Weights of a small GPT-style language model, trained from scratch on English Wikipedia: MLP 768 tanh GELU, untied embeddings.
MLP neurons of a small language model. Each row is named by its layer, matrix (up: input weights) and neuron, and shows model dimensions 64-191. Each number is 200 + 20 x the weight over its row's rms, rounded and kept within 0 to 999.
After each neuron's rows, "fires after" lists the tokens most often just before its 100 highest values on Wikipedia text that the model never trained on; "fires on" lists the tokens most often at its 100 highest values on Wikipedia text that the model never trained on.

L4.up185,208,177,178,180,195,210,203,197,222,221,182,176,179,188,210,189,225,184,218,203,194,178,197,191,178,217,208,208,211,197,169,190,210,230,209,196,213,185,202,195,219,223,163,186,203,179,216,203,231,207,188,204,203,202,222,195,243,185,211,219,221,229,170,213,179,199,195,216,225,217,177,184,218,246,192,189,211,215,192,205,200,168,211,210,206,187,192,220,211,168,214,196,218,217,170,145,179,176,223,225,206,189,176,216,198,210,199,209,196,207,184,194,196,172,191,203,216,188,161,199,173,215,206,142,202,242,203,182
fires after: " ", " S", " con", " Con", "s"
fires on: "man", "ong", "son", "w", " inter", "ran"

L3.up119,178,185,195,190,201,193,198,188,209,217,233,183,221,176,202,182,139,179,228,192,169,212,185,192,212,203,208,220,191,172,188,205,241,167,230,191,209,187,206,190,172,219,175,220,203,202,177,167,212,206,209,212,207,208,209,179,201,215,213,198,181,248,185,183,189,167,213,223,181,177,200,240,220,179,210,181,235,170,204,187,211,211,199,224,223,204,213,209,213,209,212,224,202,206,198,208,169,203,169,200,213,186,173,181,199,187,226,233,205,189,214,226,207,195,230,181,254,212,222,224,171,202,169,219,186,226,161,215
fires after: " C", " c", "C", " g", " co"
fires on: "el", "ro", "lo", "l", "oc", "gen"

L8.up756,201,238,205,188,182,214,213,227,194,207,213,222,237,180,211,193,185,212,208,192,217,188,207,222,191,159,243,175,221,175,209,231,194,196,170,178,210,208,217,185,210,199,163,179,189,213,203,208,178,163,206,209,198,183,223,176,189,185,181,191,218,214,178,202,180,203,224,207,204,194,205,184,203,210,220,223,235,232,183,224,201,224,202,227,202,178,218,221,220,183,209,182,170,223,216,178,203,228,192,183,193,200,201,217,202,169,178,205,235,195,193,201,226,208,183,177,184,202,222,198,224,141,168,175,172,208,185,198
fires after: " ", " in", " un"
fires on: "oc", "ab", "c", "ic", "ev", " ch"

L6.up386,209,197,206,210,167,194,184,176,232,197,195,168,213,209,207,199,191,199,200,185,210,169,170,187,188,207,189,199,224,209,176,215,179,202,213,223,260,203,205,211,209,205,195,224,195,212,260,197,194,193,199,227,201,189,192,197,211,212,225,165,211,187,204,216,207,197,206,232,179,194,207,197,198,189,226,192,213,222,165,185,210,191,209,199,206,171,194,251,190,218,209,187,215,210,191,226,195,177,198,202,169,189,171,193,212,171,176,173,217,193,199,213,219,176,226,209,194,186,203,195,191,211,174,230,224,199,209,189
fires after: "\n"
fires on: "|", "\n", ".", "=="

L3.up657,192,235,187,189,226,202,165,227,202,188,170,238,231,213,192,139,195,196,195,193,182,220,208,204,195,208,220,163,188,158,200,170,160,235,222,190,199,195,193,204,193,193,164,212,176,200,205,212,190,188,241,215,201,227,233,202,229,185,204,215,227,179,235,203,187,192,195,219,198,187,207,198,200,229,205,222,218,206,207,213,216,216,185,208,204,193,208,211,188,218,233,243,199,171,191,210,207,189,199,179,234,215,200,199,173,192,187,213,224,172,197,212,184,146,180,210,204,201,145,212,216,174,167,191,183,184,165,196
fires after: " ", "-", " un"
fires on: "ab", "ident", "in", "po", "con"

L10.up376,204,242,174,220,191,203,205,201,174,204,218,202,197,207,183,209,219,204,222,188,183,188,200,243,156,226,204,169,222,208,187,179,221,173,211,225,171,195,208,188,203,184,202,222,169,217,193,209,233,181,236,222,212,207,210,161,198,166,199,210,187,173,205,177,227,185,215,191,170,190,197,217,179,166,187,191,187,210,179,222,140,210,178,208,205,238,231,196,187,177,194,195,205,186,193,224,206,219,193,191,218,170,205,243,188,179,211,173,219,225,185,200,167,215,196,219,223,159,233,193,177,179,230,189,200,181,214,211
fires after: " ", "ra", " to"
fires on: "s", "p", " S"

L2.up179,196,178,220,176,190,197,188,208,187,203,230,173,192,219,210,216,178,179,191,186,210,219,213,245,189,205,191,198,221,202,201,179,191,210,210,188,213,197,152,182,218,184,234,224,220,219,200,194,197,197,182,179,183,238,211,202,203,195,218,205,217,225,217,202,192,225,205,208,209,238,167,223,172,185,182,197,209,182,187,201,176,161,198,200,195,217,203,185,222,204,211,221,215,178,201,221,210,169,201,157,193,175,214,195,201,226,161,195,158,198,196,210,180,182,172,207,166,156,237,173,208,199,215,196,211,203,230,168
fires after: " pa", " la", " La", " On", " with", " bo"
fires on: "out", "in", "e", "r", "mb", "th"

L2.up674,180,207,199,176,192,228,214,214,204,211,216,162,183,197,203,197,194,197,188,195,224,188,153,166,210,201,208,192,194,193,170,231,215,205,225,191,213,225,196,187,199,182,181,217,192,164,232,203,196,177,189,183,169,208,212,225,207,182,187,194,241,190,202,232,160,188,195,191,197,203,236,207,169,212,204,178,218,204,219,219,218,190,216,185,216,216,220,177,219,213,252,204,220,207,196,173,224,170,241,196,179,196,179,218,174,160,205,179,184,211,219,212,149,210,184,230,206,202,188,193,176,171,193,189,190,210,210,192
fires after: " ", " con", "s", " pro", "cc"
fires on: "ten", "man", "ce", "ist", "emb", "or"

L4.up55,207,194,188,226,205,199,189,177,209,191,171,227,191,224,196,147,197,163,167,182,203,186,175,152,183,185,188,206,212,168,226,195,198,207,169,214,195,238,202,182,183,191,211,212,198,193,191,187,196,203,203,187,199,210,182,175,206,214,221,180,255,215,222,228,189,186,173,207,226,210,204,188,216,177,204,203,203,203,176,168,196,226,209,204,193,175,206,196,215,168,200,230,202,205,198,228,220,224,193,228,178,159,280,200,185,198,230,172,207,192,189,193,189,200,220,200,200,221,192,182,222,174,227,237,193,157,189,199
fires after: " in", " re", " Vi", "air", " for"
fires on: "ce", "di", "c", "it"

L6.up450,200,199,248,189,214,171,175,186,198,174,190,208,154,194,203,187,210,199,216,227,174,226,218,196,182,206,197,217,180,181,220,232,202,188,221,155,202,200,207,190,195,214,212,221,195,212,186,189,198,203,164,203,209,173,200,193,214,193,208,225,192,215,188,175,148,203,210,194,193,219,183,200,190,236,220,209,205,212,203,194,220,215,189,212,180,214,207,202,204,164,180,166,192,209,163,178,185,235,201,237,170,215,185,247,208,220,201,230,182,217,211,152,216,192,184,177,229,208,201,203,180,176,191,202,187,216,221,225
fires after: " ", "s", "ne", " w", " S"
fires on: "'", "ci", "ing", "x", "n", "et"

L3.up196,170,178,231,206,227,173,177,230,173,190,220,234,205,165,196,192,221,198,202,210,220,197,172,190,204,194,219,199,193,178,213,203,213,171,260,208,196,177,187,195,186,212,227,232,206,156,210,187,181,226,178,224,253,190,188,199,217,177,170,193,216,161,217,194,194,238,197,200,204,174,193,228,190,190,208,208,177,232,182,185,202,262,189,196,199,196,199,216,225,236,205,219,207,198,195,191,159,187,196,198,193,210,202,175,213,218,188,186,188,204,187,212,205,215,191,201,195,229,185,196,199,205,206,218,196,180,213,185
fires after: " F", " f", "M", " M", "u"
fires on: "o", "c", "in", "ell", "the", "op"

L6.up134,188,208,241,179,180,170,206,205,207,182,179,188,223,227,180,196,197,230,184,191,200,166,199,224,183,222,205,208,229,191,170,203,245,212,199,211,220,178,188,222,187,211,204,171,189,226,210,202,178,195,181,240,189,223,220,240,200,193,235,192,222,183,188,215,194,245,180,206,206,227,206,189,223,190,175,218,168,208,198,187,222,188,206,187,200,216,161,226,205,189,180,176,225,207,186,199,210,215,187,156,203,172,220,226,197,168,162,167,183,165,247,189,246,194,213,205,213,201,206,201,185,205,196,189,195,205,193,195
fires after: "\n"
fires on: "\n", "."

L4.up558,183,222,204,227,202,207,206,178,210,232,196,162,214,222,224,183,194,224,172,185,196,179,177,203,192,154,216,206,226,211,176,179,226,170,210,188,235,208,210,199,206,200,207,187,225,173,176,215,180,214,185,196,201,158,217,221,233,221,201,173,203,209,174,202,225,183,194,173,175,207,197,187,203,216,231,237,191,233,167,193,176,189,176,222,198,191,199,198,203,217,168,181,262,252,180,220,183,207,183,201,216,199,203,204,219,182,176,210,212,171,190,199,189,231,226,191,222,196,202,213,194,195,220,180,150,200,190,192
fires after: "c", "s", " at", " dis", " de", " Al"
fires on: "co", "re", "er", "ten", "la"

L6.up285,203,215,170,191,182,179,190,183,195,222,198,230,215,196,223,196,170,224,201,184,206,194,211,169,189,222,176,189,192,192,162,198,139,195,190,183,177,244,187,212,215,175,225,192,201,194,186,200,167,199,217,210,189,240,201,187,191,194,233,218,182,212,195,209,189,189,222,213,183,220,197,194,198,205,192,186,191,218,191,159,170,199,223,203,205,206,216,189,221,215,230,209,209,210,176,162,212,225,245,226,216,197,181,202,202,209,181,178,217,162,198,227,170,215,173,189,236,185,157,169,194,211,176,186,187,193,217,214
fires after: " ", " Al", " Ar", " Ba", "al", " Li"
fires on: "ver", "ident", "p", "pt", "arch", "un"

L3.up427,201,228,220,243,187,183,223,202,206,181,198,208,217,198,200,215,201,212,193,208,207,166,160,206,187,228,166,220,211,188,190,195,185,197,202,187,178,200,202,175,226,225,229,166,224,205,225,183,172,210,191,192,146,197,179,212,197,218,206,201,208,179,188,204,161,207,173,209,195,202,178,209,232,196,187,199,236,253,188,203,214,196,176,194,222,200,210,237,208,193,199,187,197,193,225,181,196,214,172,212,148,170,197,221,183,166,176,180,194,164,215,194,194,207,213,216,217,178,213,169,213,170,239,190,158,207,242,193
fires after: "\n", "s", ",", " The"
fires on: "\n", " such", " even", "se"

L2.up239,206,197,191,204,169,235,155,197,186,200,190,208,212,189,202,214,171,192,171,216,221,171,165,214,196,189,202,208,200,210,221,199,242,235,181,247,203,170,191,185,194,192,205,223,191,205,203,198,189,207,219,210,218,206,199,180,207,223,184,169,181,170,199,226,205,210,211,191,177,237,198,182,194,157,189,207,187,246,203,198,189,210,214,186,196,208,223,220,247,213,186,198,217,138,190,200,185,175,207,206,221,141,203,183,192,247,223,200,215,220,189,198,197,231,205,229,209,190,189,189,215,217,195,200,179,164,199,193
fires after: " Sa", " Ca", " Ta", " Pa", " to"
fires on: "p", "s", "ur", "ra", "k"

L10.up402,179,238,200,233,227,189,187,177,197,214,191,220,193,184,178,226,237,232,186,193,201,224,212,208,187,241,203,224,173,172,169,165,200,200,207,237,185,189,207,200,192,177,216,206,169,208,207,208,224,220,199,209,233,237,201,212,220,204,215,170,206,201,197,169,194,181,241,224,157,204,225,204,184,204,221,197,216,184,186,203,187,194,225,181,208,207,188,224,215,218,210,195,205,187,216,182,188,230,200,202,199,174,205,169,206,174,218,192,205,221,206,219,211,198,229,185,213,178,193,199,211,200,214,223,186,200,192,166
fires after: " "
fires on: "le", "s", "man", " Man", "n", " "

L3.up33,219,245,194,197,199,205,192,204,196,212,168,175,173,193,189,163,234,170,182,205,155,253,168,189,220,198,199,179,198,220,178,238,180,176,185,183,202,216,206,179,207,190,197,216,206,190,178,198,230,207,204,193,206,208,187,179,179,190,259,173,204,186,243,170,174,200,198,188,240,221,199,223,207,202,209,220,201,204,207,169,182,164,215,197,191,214,209,196,221,190,199,195,221,227,200,191,230,215,186,208,217,177,209,159,204,174,178,212,168,159,204,210,212,179,225,196,238,210,182,192,167,203,205,232,220,180,190,213
fires after: " re", " Vi", " run", " ", " vi", " trans"
fires on: "ce", "z", "ning", "ol", "ct", "l"

L2.up119,222,233,207,202,214,217,174,186,210,198,176,198,195,204,211,182,194,203,245,201,218,201,242,200,176,169,194,220,225,208,222,195,187,195,226,217,176,206,193,247,174,204,212,180,174,150,179,185,191,244,231,186,212,196,206,216,201,208,201,209,193,227,211,193,161,224,211,207,184,223,222,196,204,199,183,225,205,152,174,217,198,168,222,216,201,158,218,191,215,181,227,191,213,182,182,191,209,210,232,197,209,164,198,207,189,171,232,206,191,201,208,203,209,194,178,231,187,216,211,215,211,185,171,224,191,203,194,234
fires after: " f", " F", "est", " of"
fires on: "und", "est", "iv", " operation", "ol"

L6.up714,186,229,228,228,200,216,193,222,193,234,207,193,203,206,199,211,156,197,182,185,207,186,148,189,198,198,204,192,202,206,177,212,207,246,185,207,205,202,214,220,204,222,224,182,217,227,222,213,175,218,186,224,190,204,218,203,176,212,213,211,202,220,183,211,163,233,211,214,211,193,234,174,197,179,180,189,210,205,154,167,217,200,213,207,172,209,197,170,195,207,226,188,193,204,186,204,221,200,222,173,180,172,226,199,126,171,218,201,212,162,201,176,215,223,166,211,218,195,201,236,216,224,179,198,172,226,179,198
fires after: "\n", "==", " =="
fires on: "\n"

L4.up309,230,213,194,150,175,209,158,201,201,178,225,165,210,174,185,194,220,213,211,195,207,183,205,209,189,225,170,188,202,198,188,214,182,202,200,211,214,219,179,189,190,189,182,196,188,215,192,209,178,207,189,203,221,201,218,190,166,221,171,229,187,207,182,216,206,181,212,219,184,189,208,242,231,191,204,188,227,184,196,191,212,196,196,210,198,213,229,191,216,262,211,191,171,228,174,221,205,186,182,224,203,209,219,181,197,203,183,224,149,153,179,216,186,201,187,146,232,189,202,219,243,196,188,213,197,198,197,198
fires after: "t", "ll", "d", "l"
fires on: "s", "in", "on", "ne"

L3.up518,155,207,174,203,206,201,191,200,194,227,210,207,169,162,229,192,184,226,224,175,180,185,206,202,184,197,189,206,206,216,173,186,186,230,224,188,175,153,195,238,193,221,200,230,228,195,230,193,180,205,206,195,211,227,196,184,181,210,207,145,168,213,195,181,124,217,179,212,207,173,161,197,187,207,173,207,172,196,212,198,221,174,196,202,214,218,189,195,218,183,226,226,190,210,210,194,236,169,188,226,220,189,174,203,210,186,183,233,209,193,203,198,181,205,193,209,208,207,199,209,194,217,193,230,194,222,199,218
fires after: " ", "ab", "ib", " Mor", "ta", "iv"
fires on: "vo", "l", "oc", "ine", "il", "ult"

L6.up35,216,227,206,214,198,211,212,178,212,164,214,184,206,160,193,219,184,183,211,238,182,190,183,218,162,234,185,176,229,202,167,188,211,222,168,202,195,206,192,226,222,182,224,196,220,216,212,200,216,188,169,205,214,201,214,214,198,162,229,195,196,153,229,208,232,222,192,211,206,188,231,207,193,159,190,182,196,226,153,177,181,209,187,171,189,206,188,241,218,185,199,238,222,201,205,174,212,210,185,191,162,208,193,189,214,183,206,163,203,196,210,224,195,185,202,244,223,197,220,241,183,176,203,202,166,216,183,191
fires after: "\n"
fires on: "\n"

L3.up702,168,199,244,180,236,230,169,191,244,197,206,205,204,183,192,215,211,182,206,190,192,197,234,218,220,215,200,177,185,207,198,194,188,219,196,205,226,207,210,198,210,173,233,202,213,227,183,240,209,206,160,215,166,216,195,219,229,191,178,200,184,184,205,230,209,173,210,210,200,179,202,182,180,208,186,166,175,197,177,178,173,234,201,220,179,199,181,225,182,216,187,177,214,180,242,202,150,209,233,178,210,185,209,191,216,240,192,190,153,188,236,204,174,166,177,185,190,205,202,196,213,167,225,215,213,198,222,204
fires after: " ", " P", " p", " Mi", " R", "l"
fires on: "hy", "'", "my", "d", "ring", "spect"

L2.up698,190,164,212,203,185,203,245,198,205,222,221,158,223,189,201,243,147,191,195,178,217,196,207,183,163,213,158,224,212,189,162,237,161,200,198,176,193,226,234,210,162,202,207,202,214,201,218,189,197,227,213,164,181,204,208,194,174,209,187,199,219,230,217,215,218,211,199,201,186,183,197,226,181,214,142,230,207,221,204,195,181,200,220,223,182,200,226,214,225,193,204,195,225,202,217,177,229,203,212,200,176,186,214,188,193,155,149,180,209,189,191,192,194,190,191,183,163,180,205,207,208,215,188,202,218,174,166,186
fires after: " ", " se", " O", " in", "o"
fires on: "hu", " km", "ttle", "ve", "im", "t"

L4.up639,220,194,206,211,197,207,216,202,222,227,238,168,175,176,166,216,198,191,244,196,209,226,176,203,209,192,188,217,195,199,199,190,218,174,216,183,240,178,214,195,179,192,193,188,201,156,184,211,198,237,190,195,184,213,203,187,220,220,233,203,200,199,233,165,207,221,215,199,225,178,190,191,195,199,164,219,249,180,183,185,223,160,177,184,191,191,241,223,166,197,185,231,201,159,232,194,184,250,215,190,162,198,176,191,199,181,210,211,212,183,194,177,215,195,194,174,218,208,181,197,186,161,202,221,193,245,217,209
fires after: "s", "en", "er", "n", "ur", " imp"
fires on: "ro", "ight", "o", "v", "il"

L4.up382,198,209,220,202,203,218,179,187,150,193,195,212,161,173,182,176,194,193,200,198,211,199,204,178,183,216,169,166,193,151,203,200,210,219,203,162,193,162,216,198,203,202,231,174,202,221,217,214,218,215,227,215,181,222,199,198,211,186,247,224,226,184,217,225,220,214,189,199,188,207,205,201,215,195,226,193,193,195,229,172,193,179,201,198,183,167,204,202,222,167,196,229,203,229,148,180,214,200,254,208,230,209,201,198,194,186,214,173,241,184,186,224,202,208,199,168,189,210,200,172,203,210,206,204,186,186,199,175
fires after: " La", " h", " Ho", " H", "on", " Bo"
fires on: "w", "ur", "on", "an", "or", "k"

L3.up597,247,160,184,197,194,192,183,189,208,196,222,182,231,193,192,241,207,170,165,217,194,199,177,148,227,236,211,214,219,186,205,185,200,211,180,196,225,201,239,167,202,206,210,219,217,176,191,171,208,203,187,194,215,186,207,202,208,193,194,185,223,202,230,196,223,195,199,204,184,165,207,230,204,196,173,213,208,243,162,196,204,177,174,198,184,218,207,232,214,193,203,205,201,211,210,176,182,208,211,230,212,188,202,218,187,227,212,178,174,185,221,148,201,196,203,184,175,195,203,193,213,237,194,187,181,204,201,199
fires after: "op", "p", " se", " O", "é", " Ne"
fires on: "e", "t", "it"

L2.up691,183,231,196,224,218,197,200,196,215,187,191,172,182,197,214,188,212,201,228,223,196,218,197,198,213,215,211,202,172,214,257,202,210,192,175,238,199,184,204,193,185,214,168,167,209,218,204,194,202,242,167,183,230,178,212,199,214,201,226,189,185,191,225,228,216,172,204,212,211,197,200,185,182,169,171,212,205,191,208,187,177,194,203,172,195,210,170,184,204,213,206,175,212,197,220,191,218,214,156,208,205,174,204,217,168,219,194,183,194,191,230,194,207,192,206,194,181,194,185,208,199,228,169,188,209,200,149,207
fires after: " O", " be", "O", "wa", " Ko"
fires on: "re", "ri", "k", "ir", "bu", "low"

L4.up314,205,209,171,181,210,159,241,247,178,235,198,207,200,211,213,197,187,188,217,189,187,182,202,210,221,230,205,182,227,232,201,190,203,215,216,164,212,190,213,186,212,182,160,182,173,182,190,207,214,199,196,209,221,217,229,151,244,222,234,190,215,189,180,184,180,206,196,217,225,215,205,195,186,221,217,237,236,222,178,201,199,225,172,187,196,212,219,186,219,169,211,171,212,230,235,192,211,189,173,189,195,234,208,212,199,191,200,168,234,158,206,195,173,222,232,197,224,180,198,260,190,172,172,181,171,194,229,193
fires after: " ", "ar"
fires on: "light", "oc", " under", "har", "mon", "c"

L3.up436,229,190,194,207,190,210,195,173,235,169,181,171,177,222,208,205,195,182,215,176,232,178,171,196,209,193,167,179,173,213,209,206,219,217,236,198,219,233,212,197,231,228,213,197,198,228,193,198,183,195,195,215,188,233,203,185,197,221,209,212,195,182,198,224,202,207,218,225,171,202,207,199,197,177,210,228,207,173,183,224,179,186,194,223,183,207,182,155,171,213,249,197,240,183,218,180,189,192,202,171,181,210,192,163,228,170,196,204,182,170,208,174,204,178,216,197,165,184,218,214,198,229,193,214,200,209,182,196
fires after: " A", "la", "l", "A", "ra", " E"
fires on: "us", "or", "te", "ba", "ting"

L3.up236,213,200,189,221,190,240,173,220,201,190,184,200,206,209,226,220,204,163,226,252,175,203,215,214,224,175,183,166,219,197,228,177,216,219,191,203,213,220,187,231,226,213,187,225,211,186,225,222,186,207,204,193,177,208,177,187,212,183,166,210,194,214,215,204,176,222,221,182,197,154,210,213,197,213,200,200,199,176,201,239,210,220,209,190,219,179,197,193,213,229,172,190,218,198,193,159,172,217,228,174,230,213,218,205,245,200,232,215,195,168,201,184,187,163,206,195,182,205,204,174,201,216,237,181,180,223,204,218
fires after: " Pla", " Bo", " bo", "co", " con", "li"
fires on: "y", "ir", "at", "t", "ring", "tri"

L6.up28,192,194,220,207,217,188,202,203,179,231,173,217,222,183,204,169,230,180,218,192,206,169,184,193,219,191,222,199,187,216,204,211,238,187,182,171,168,190,221,184,147,206,221,200,197,164,225,166,209,218,190,242,218,202,191,228,202,157,185,193,201,186,203,232,173,200,218,196,202,206,171,180,167,204,199,230,167,207,158,204,190,213,184,186,180,194,187,174,210,201,226,176,228,191,214,193,213,211,212,200,216,235,189,196,174,175,202,208,241,186,212,200,192,207,191,208,184,172,214,171,192,208,201,222,195,185,221,220
fires after: " Ma", "M", " U", " M", " Pri"
fires on: "o", "S", "n", "in", "an", " not"

L6.up748,156,190,166,178,175,208,203,191,196,226,160,214,198,226,226,184,222,198,193,171,235,207,166,198,200,208,185,185,198,204,254,228,177,159,210,176,183,186,201,185,208,210,185,184,211,207,182,188,202,207,196,213,157,262,200,190,188,214,199,187,214,218,207,246,226,195,199,230,206,221,212,214,201,164,238,225,180,200,247,221,208,182,213,165,193,211,209,207,206,171,208,213,208,150,204,180,202,210,211,197,250,202,232,200,198,169,223,195,230,218,187,168,183,173,209,181,213,183,169,196,223,224,203,221,173,177,218,201
fires after: " h", " O", " Ho", "ho", " H", "H"
fires on: "ow", "or", "s", "'", " (", "p"

L4.up303,213,207,195,194,207,166,154,193,185,199,173,218,200,183,174,170,194,212,168,242,254,202,179,180,204,207,184,176,191,172,207,199,192,221,207,220,214,182,218,222,190,213,213,181,172,221,241,182,182,248,220,241,205,201,228,175,181,199,187,193,170,189,189,201,195,214,191,196,192,195,204,236,209,209,191,163,199,182,190,178,186,243,180,179,252,231,191,179,213,188,221,213,221,200,208,237,245,209,205,205,161,210,208,215,216,194,165,213,189,200,202,207,177,198,210,188,181,207,164,185,188,183,180,191,199,191,216,232
fires after: " It", "al", "now", "op", " Game"
fires on: "s", "al", "y", "n", "or", "e"

L3.up227,198,186,202,175,156,189,206,173,186,199,210,207,205,192,198,201,207,205,226,209,221,175,220,194,189,200,174,200,203,177,175,189,224,194,179,189,192,207,180,191,203,199,193,206,239,213,180,185,236,203,222,180,227,244,199,157,214,202,207,210,189,184,217,187,176,178,213,198,185,195,170,199,239,217,172,218,214,203,212,213,220,213,193,190,194,192,181,236,230,198,212,201,232,239,195,208,222,171,198,236,220,170,232,253,233,198,205,198,226,169,167,209,173,216,244,179,222,195,239,216,172,187,194,198,170,191,198,208
fires after: " C", "oc", " c", " G", "C", " g"
fires on: "ult", "ang", "ell", "hi", "et", "an"

L2.up524,157,236,191,194,210,194,163,228,194,176,194,201,196,195,199,181,167,150,186,229,204,185,185,194,191,194,218,197,214,176,156,197,180,196,238,192,191,222,223,195,189,202,175,208,229,201,187,188,194,194,170,187,205,199,193,171,193,208,204,203,251,221,176,223,185,178,214,205,185,168,203,204,182,194,194,200,208,217,206,215,198,225,218,187,213,242,211,217,221,207,199,189,202,177,238,187,164,180,202,202,192,199,220,222,202,133,180,182,194,194,196,248,219,190,176,197,162,206,206,182,211,224,212,198,248,231,203,174
fires after: " ", " and"
fires on: "mu", "jo", " organ", "te", "vol"

L4.up615,223,182,198,187,234,235,177,217,210,190,223,162,194,199,152,187,195,187,202,209,179,191,179,212,238,220,168,233,206,195,195,184,194,157,211,198,211,213,170,201,215,210,175,216,197,212,169,168,206,193,201,216,207,152,211,210,192,221,185,205,150,194,199,196,211,190,205,203,178,205,224,246,205,191,174,199,204,192,133,215,222,200,201,238,149,207,208,161,185,184,191,209,205,181,176,206,205,222,204,229,188,233,242,168,188,216,250,185,201,210,184,200,192,222,197,193,200,185,218,179,201,216,207,230,223,197,203,240
fires after: " N", "d", "cc", "n", "l", "ol"
fires on: "g", "in", "es", "ic", "ed"

L2.up717,225,204,204,163,167,176,167,235,209,212,222,176,180,218,163,222,170,199,212,192,208,157,204,188,196,206,202,205,195,194,192,196,226,173,189,203,191,231,215,220,178,235,213,194,237,222,192,178,197,179,196,205,211,222,199,204,250,178,163,153,188,199,194,192,217,210,208,169,201,163,189,175,180,215,182,200,183,177,221,252,179,208,174,199,212,231,242,191,192,205,210,193,207,188,184,215,186,180,204,220,195,194,168,206,180,195,184,208,204,200,181,182,178,217,189,211,169,235,189,192,199,170,207,174,191,229,197,216
fires after: "ur", "ra", " pro", " con", "ch"
fires on: "duc", "ft", "ch", "th", "n"

L3.up541,215,225,210,200,210,191,182,216,241,191,193,209,191,216,225,149,201,166,187,174,202,217,212,196,239,192,203,207,234,170,192,161,190,166,184,167,204,198,221,190,180,206,142,196,197,208,211,200,188,221,229,217,224,214,203,201,195,196,182,210,181,214,249,178,177,188,216,233,215,237,211,210,208,186,235,202,189,194,188,175,200,201,163,195,197,196,198,208,213,192,203,193,169,206,242,202,190,203,224,197,209,207,219,190,201,141,252,198,201,200,201,198,214,193,169,191,231,184,218,197,232,218,178,169,236,225,224,237
fires after: " ", "e", " C", " Re", " E", " b"
fires on: "ed", "and", "es", "y", "cy"

L2.up678,220,225,231,180,221,199,185,189,163,194,212,212,215,223,181,186,218,182,211,210,156,180,214,190,189,202,224,188,217,224,160,204,210,199,233,219,198,227,166,215,209,181,192,193,175,175,211,171,182,206,206,196,183,220,210,192,211,180,217,187,207,211,183,188,208,186,202,213,174,217,166,197,191,213,160,201,239,217,212,176,222,214,190,187,204,180,235,208,229,128,213,188,188,212,196,214,246,216,216,158,220,203,197,207,172,189,198,234,176,166,203,188,201,204,178,191,175,183,222,217,184,239,193,264,157,214,164,216
fires after: " F", " f", "F", "va", "lo", "ta"
fires on: "il", "or", "e", "er", "ol"